From a checkpoint of a small transformer trained on Wikipedia: LayerNorm before each block, 285M tokens.
MLP neurons of a small language model. Each row is named by its layer, matrix (up: input weights) and neuron, and shows model dimensions 32-223. Each number is 128 + 32 x the weight over its row's rms, rounded and kept within 0 to 255. Numbers have three digits each.
Before each neuron's rows, "fires after" lists the tokens most often just before its 100 highest values on Wikipedia text that the model never trained on.

fires after: "."
L2.up834:174132086124144132130140116118166120136094116125104183069122127065118140116114072128172127105160136144128142143129187109094076167174126164077135126139110126143084130115147100133157046162169140117098172129133127101133114103135125112099124131125153132117161109126117195110113133131163088088200132094160113153108107158186094129157113228126118120136065122138121136141139150155162058172090089077106127104159197135121109128132106145130095132172132127155175130167091107139091140120219139144082140105067149151123113128108095084124143107127080143118083076204148068142128134156167133115

fires after: "-"
L7.up560:126112133146176156193079111135072180089089103174087090161122110130179182132103132142117121124117165132142123154144118117094206147087076133116167159154160157138158098067126175143112093120184136136108161078140173103123113079119072135135132125098131124181127137130121159145146100175091105108193126187119114129146082123082164142116112062117164155120130118100168133104162112165163127134132101147100113138170078102118177172059045085107141095070143153125137147088086149095102075094142164130128057093150145116139129149164135111132117115162185098135150113217110123103065141119164110103

fires after: "-", " °", "="
L3.up220:150149174129164118101063057125147102113143144155115137058127156143096159149158119115108147113146142158119174127169140098193076135166170153085123084065115154095150116105150177088163109195141108172088111097128166124148174109129148115138078142118117165151086119112114097112161140077118131225132082104111149113127128124071112158149188097163077141094130101172230084115069132129100156071178144068100175096131144100105097099142181138094170139120155074109141142109187111085170115088091098148101136111154098164140101172150168137082150118182111105028100132093080128120142131150109172082

fires after: ",", ".", ":", " ("
L7.up764:158137163124209158164132102145120141114106142110123107146082184117155143155082107153123136163149065132144167066165113177116082168166114101126158144171108150178144133111082165084144155157078094120104154166145160120104152182075114065179120094143156102110161116110155178113176121077109108169070100160114157156140142131106067064068149154160098128131123140158114102075143152224113109157143153177084083123117119142086105155112145140162161119111152116109085136134111134103132088126094163136182071147073097092194113112179110137149083148103127113095115042116068129160091123138096140160

fires after: "|", "-", "\n", " |", " Good"
L7.up22:083178138105080145149037166095114150119136073127106153190081099141107184094069141095129074165098158074076148073108077166226164123115176084081159149159137108060135145091167145101152139115163118149170145104111156123172140078096097126128153100153129096125086114155098169122134094130149118111121148102095137126158118143051081147049107184144151115113098136140138121168152180133127129094146135137116118144094137132165150139170091127132147150080128162167091116109102085110068097134181133177138191057127116166162138093162066122075129088146172165111084154137109102122063127164134079112

fires after: " |", "|", "-", ",", " September", " August"
L4.up1031:091239166142140153102095206097145132162163149150117146134125118130109181183135074171122128165109128156128140115137127109136097154115132132130117132150000102138100113117128138048136124149119108096110169154123190128118175109169135130162080149095116153093126176053091117073158232145179085118157092138098140094155163121121130148150140122130109151086152118162120133123087189138075180081060165143181109111061108133095132117099128096128180146126104158103114189206096121102135142128140129103168109110141105078096168161154133090115065144173151142127080105152131114127102196125139156057

fires after: ".", ":"
L7.up281:140133134168116188135126126138182162133100098078110098090150119097148138138171155119138123177132144149128136100101133148156157068149112129218061116182091169106086151060202157135118085146101132200134059151111136136095134097163122128093113114135145104177109143103159205078101109152149177118151185088241123118137095121159117059110150116084173133125062138115154115165109114153147124144120136132091170113136140168120126147103121149147194104145131200126143129125110125146115156101099130118120138085106161101174142132148114098086107155124146183096171140107024108144184188130168129126

fires after: "\n", "|", "-"
L7.up532:127148193136138131106087157172086124127154099125132177145115166132051104180158086108111100126115167105094111184121183109130138122107109164132151082119113139062133157151107143163131138132141140095137144167120128057105117139131132156176165075174106140099132167109210157066112206121166036140128120148124136104069112128060079152177139162123166166138095124127150122154094149109137122084132105142112091168158117135078160151142123073200157142125116141088120157152116074105123162114122113179138125113122147130098074120127175103130075111165108117179159138129146113144093116145131142123

fires after: ".", "s", " households", "es"
L7.up950:113184140203165161140117063116117134141112109119126120045163117159132177135159170127087115109107130144070181127099092148145115147121147147161159101159146090161109119137086140103129106140187142123154144110138088151132120147059155063144110070150137185148158118138094133128097096097138153110149069122177095108129133103105142106118123118173135163134153127197091142169156143097140105092095149121056151158127130104102134171087091123146123166120180146149160141078100137113106105154045180153189140103100175117117081154130133080171135120159094140060156117071145160115131124143147148067

fires after: "-", "'", " I", " U", "I"
L7.up611:157166117116164074104153152050097114092072117153119158129062142149089166160155161125127132090129142111164123187149121094183117065190145127144194156094129080155116133149115170125180088133147104147075176112122117146124149107184155116143139133114101145107170188116158153123078180167123129111081151171120127119125161155115099108119098086146143122158114157113131125096127106157141120154088085200131130107118096144086095120084080101080133199184160088088121162127134172125108150028084150138071163157131120148073174088131086113160062069116186185115133158156097123124093146110136201077

fires after: " |", ",", " a", ":", " M", " was"
L7.up116:121157156125135095174106148112162105096151114131211100120102113148116108112109150101132112136090101100110176166169124099123118145146082113154112141144124038221142122081116106081111159138192158144098134107127092175141203088148109132149164084143120157082120126081096142169121128092128099149129151100112107065152108241109105127103103131192114096125071135108141130176123114095156109182071131136162106155120152109137170146144166118198102077136132081124158093128094093145124139128162145150122080132094133141153152127118097190158153092131157038145126090129131159173178139172136095178

fires after: "_", "f", "^", " /", " o", "frac"
L2.up583:125135145167162131186084204172126096097159088106103132116120126215084113201142080123121117102160120148120126153152173087134140130172128132083144118078117145119149109111116117170139088123208148124081101073127187125174176105086177166119096129102062175176118102093129131100109131207122117210150109064166114147074134090119102120093115115163101183161088125131101079161143161130094174162095173133107145124130151107114152143109142143120116116106110127113083126121104123153137066106118094089108149124136128154107150169165099119133116135156121148072150142138066122146133178136097137075

fires after: "-", " a", " South", " New", " Tai"
L7.up228:095107166144133087123140172112068098172142120180166118121150122164122194188140075143144137122160158149082055134159176141125080048139138133123137135169066076146094145133091128098097176114117067121121148146158130161142167155182104143066124102136140089165153158125185140077106157130143082135106103101059104120136160153058101097165127165144088133139111187080150108110201110143128137126085138158071162132154139076116129135113095109096125081155226046137164106102150122126081181109126128110107127188147116151146145094114111079102101136124180171126088125120117160162115184063127157094

fires after: " in", " of", " across"
L7.up1137:117131085178138160149124098122162151099088150159144151137143166114115134154135104098177104113119157105059162144157108171144138121156164171140078137134102086127093079102113148140124084169166138158042083124130149111138146094123098168048136136161113161100087154123165119148135144131192116162144124048145162120134136132120171104133113137140141148161144117123091152146141100149098150190080156141071124134155156115169127119104118148129169125135080126173153108064134167196163057111108102086114135169101165110111139121168106078137123133165094130129128143128105124099172140112116205073

fires after: "\n", " ("
L7.up516:174202158137083165123120158157124104142101048084135138160098147142087074160135119157105057082105106114100191210137139203184090175184142173115182076104152148111145166139147135129173130152132120135086155097128109083062150161070100083094082107152149170114193135151142104134118168156162122166137109146094108133105173181029084085157127171110114148116127133159147144156149132124111120154159111133151093152113165133138123161151148164125089133123156137085162147067190138153180124110132144137198088115062129135061157142121091093125108120167145123120158142058135126166058122160116140117

fires after: " |", " Mad", ";", " an"
L7.up714:126145060094133169140153126076159041111059140144155061140169153136091133148189178134052111116142147123076158168124096098143205152132146094166163120136108162149154081115162095100173112146135110180140102134146158082151136097111107153154133166176160098118165137116118134113060153111161040183089126130148135107133202083104073104138131148137139056106147159127133144114148119116137167097016140085163084107168149117081097129078093109118151123145154155058115154057121148154119169101145120090104140129097104115187151111122114152112083136124164158124095126139123142167129219148124146085

fires after: "=", "\n\n"
L7.up124:123163170143123127114073147107102138125128087111159170133108128143137153125153158103095188106144150179134099133092100176156136119129086117131115156088102051148112158071150133157087106125160088042131068171121130113128106109149127066084104096137122172121182144157153121054145217137146054061143140124135102044105112087121087135189098097147124113091098106192203112133128156095174164070076103210112146121151142154106096128146112149184150125140116155173105131121129075112142138097152129134107064155120123168093161111107138112105089144184176152109124046178115136125097096164151159103

fires after: "-", " the", " a"
L7.up88:139106118106147130183016127129110163126129092112155151096119116124065164148112081145102135094147091134119099147136156126175096140185136158102173131056165109184098158127148125127167145101187188164097134081134089146085188108156118098146100172103122131086132115138123164121149146208129151138142126116119140113110165154116128072122159099159139118159151149129144158151130103166092065116086146079117176118100129149120179129088117191086137127091159196110131161068147148109116085111108132182124111160060040132119100180194057102139128119140130133111137140147128119176151128097154145108

fires after: ".", "\n\n", "=", "\n", "D"
L7.up907:138174147147117176157179071082105164149141127177124115099092125086113116186150149125121134124115088190101178134126147144104137157181157105141157137169075051190084141105115141127148139147164117115150198108096137098067110170066117123160147068137102124157161106133116152140101119116135136129171147132115162126153116155120034079151116160087112136096139172180159101121126169124138126122093131147145161082125164156143128136099071150111117198129125145132154108113157093151129143168153156127111098074055186125119157152113093108081135095109154146083131112140140154078110122157089142132

fires after: " (", ".", ",", " ."
L2.up1113:080112156181153104170082158131094126134126096134137169133160067123165071133102091114118128153138143090036159168116175062114097196147144109099133115133040148097115130124138116147148107135128124148131148166172163170144156121103086104167168153141087142119097163131135149104142143120168087165111088150146102142069169159154156152123178117128147194122098109094170114132105184146146103147131159110117088139148166140090126141094056120163137090138111103146158124150078152167149113077131132135114130143181173151149131163095128120120124087176128147052036134109084119105156117123118157165

fires after: "=", " in", " of", " to", ",", " for"
L7.up1210:138119124154081118158110133149178126092115143165124146083104139126133099139119153025143163135149163166066157111149108097101144158123136164144115110071115126135137078109089160105112150090103097126140100155146133097134112147164165097091073174088128113124129134133063153148126116209103133152151118109162148146163115188113141127154198152167141148175128113151167132110136089123074143170069146139133085093165181038166101134048097090124147136096079181106192107126121125112120055077099138162164117103120147121151113089105104153152136088132142097135179110175036148138224118110081172096

fires after: "=", "."
L7.up794:141157202143115137131140141169124153115145076159138142104075108151102124143213057109084172103130109216071171112122091119113064182151116154118108153072093069176178150111137130144137095115163088163104130139111130061121163112116108097084123129167094114097101136166102148088134126108107172140112118130190134127116095111121113149088102148167101142129148159151110112186095162079090137120111126176142186145118126165122099148093168120123137131119129140162055089123117051136116092148114161144129140148099154135143157161134159074144109100189102096099181079117147141162127128131116181094

fires after: ".", " V"
L7.up1053:110195130110172142160097102115152113126055114136094122124068104132084167117126093141102127168118112098130169158116128117131096118135098179141148123108104111140109176119135171156156170104178127132109164078090137091174157108094155144133073097120131107117167099041155193105104136126170087129154076079139153106127177106131110130164123131137187162101157113171105080157149167107162059102058128149088177172091159155095094153138199156099135149131147111163141108112095164089124130140132152190139190116088144080166144100166087073153115141129054106101124117115125114065139105143154104136

fires after: ",", " |"
L7.up899:132109182095145156177137143138157197149092186162149091086134107099148102164056098159180086148142116083105107148140146132090081155120173107102114155132161153133140169101103147181125117096082117074082132132113100171122132126103166096147139137193126113124081122153153138128136086097185138134151118136134164125155154072110087135143171167123150134133125120133068123167165133090139174156063102167068070120092200107056101151113092062159128123087134116110131139114096174180152131132129120135122106146100134065108077138112131111138120125151102085078189193122137128166106108143157097130

fires after: " |", " 4", " 9", ".", " 3"
L7.up598:160114158164175108134161126173105070070121124129139108102078083122072105113189125122092170178170180069112177143101129076148079160153075127106142121193114148144173086122152154144204066152153125132080093163159175128110165087091130108156132170157109124084087136124118064166138120115135111192150073149174134141128151163127067061121196119171155107130150103142164121123122123113053137134126099100141144098102115077145118164114087141121120064103168122135160102080138121113123122090105095120152161144167138162118142142121131120064052097152098120122148134125133117160077124089095164121

fires after: " |", " m", " (", " –", "N", ";"
L2.up596:116159138106111157140085098101149086089195120110154093078122077130102169138120089064160109142130145074074120151116143088104168109138123133107173125081104102089144186138173145128116118105114112092137166139169171131174141142147150132152196145111169106177111151053120087138150140091126094135147112153194172113143180111062114114107161079120113123094143149104127144138159150159081171137188089120139127113157156085097152173159104152149097119083164116091106208068135146081140125077156122167162111190109155102077134152217097147146115115170171159121163140085102127104136077111133126136

fires after: " The", ".", "\n\n", "The", " the"
L7.up28:127161186209106142100115120148154129161158109206213117091130081130088129130135117116129099130106127237055116093134136076134097160138178155117123144170098096101127164119175134117196146184118093112135135159156113090079130161071100147086148131113106073120131091150121138138165152086169106116222109161151147099138141115111119109092134175122084141105127108150143096101118180156111091100164132141131177108154094151122134147096129068184123083182093155108111072113093126064118113168118126115160159122080058120140141164124163104097097113207090140158156131165090104170182150151120136075

fires after: " |", " 2", ":", " 0", " 3"
L3.up741:118118221139094148152168158132128110112099101135150149114095148119091162152208138146124118088117155120090206120140110062047053130154177101116143104127088141139119101179116138104146157119067155132104180160096130099064095125178148099125121126120131116107073088146139163106121140150123131135099144180140094133098114143157085138112155119122082128071110101098154091113124190080149166132127084098113155128142081199091112187083160170130166160130106147120054111072135099134106151092171147159126142110098102124144104086119141142155153138159097112122114092140081141159078144171163094145

fires after: "'", "’", " was"
L7.up659:146146123142148128115110136131181095117046105128139145105102159078079092098127089098115164123125194100148143164159121141101131112155070157149141181115099090151148101167122098099163050152129068158073110131080154140128163103100133142093116093125113180119164165116166122088144174145168118065093119133113187159163161110159133069110170119137104129176118157144158109128124151066045061155112132120182111122122155131150077118109088069185154104161135129089075141096156080155171108048144156148134116161082089095077182166126079089136138117136165093132116107128087075083112163090181174130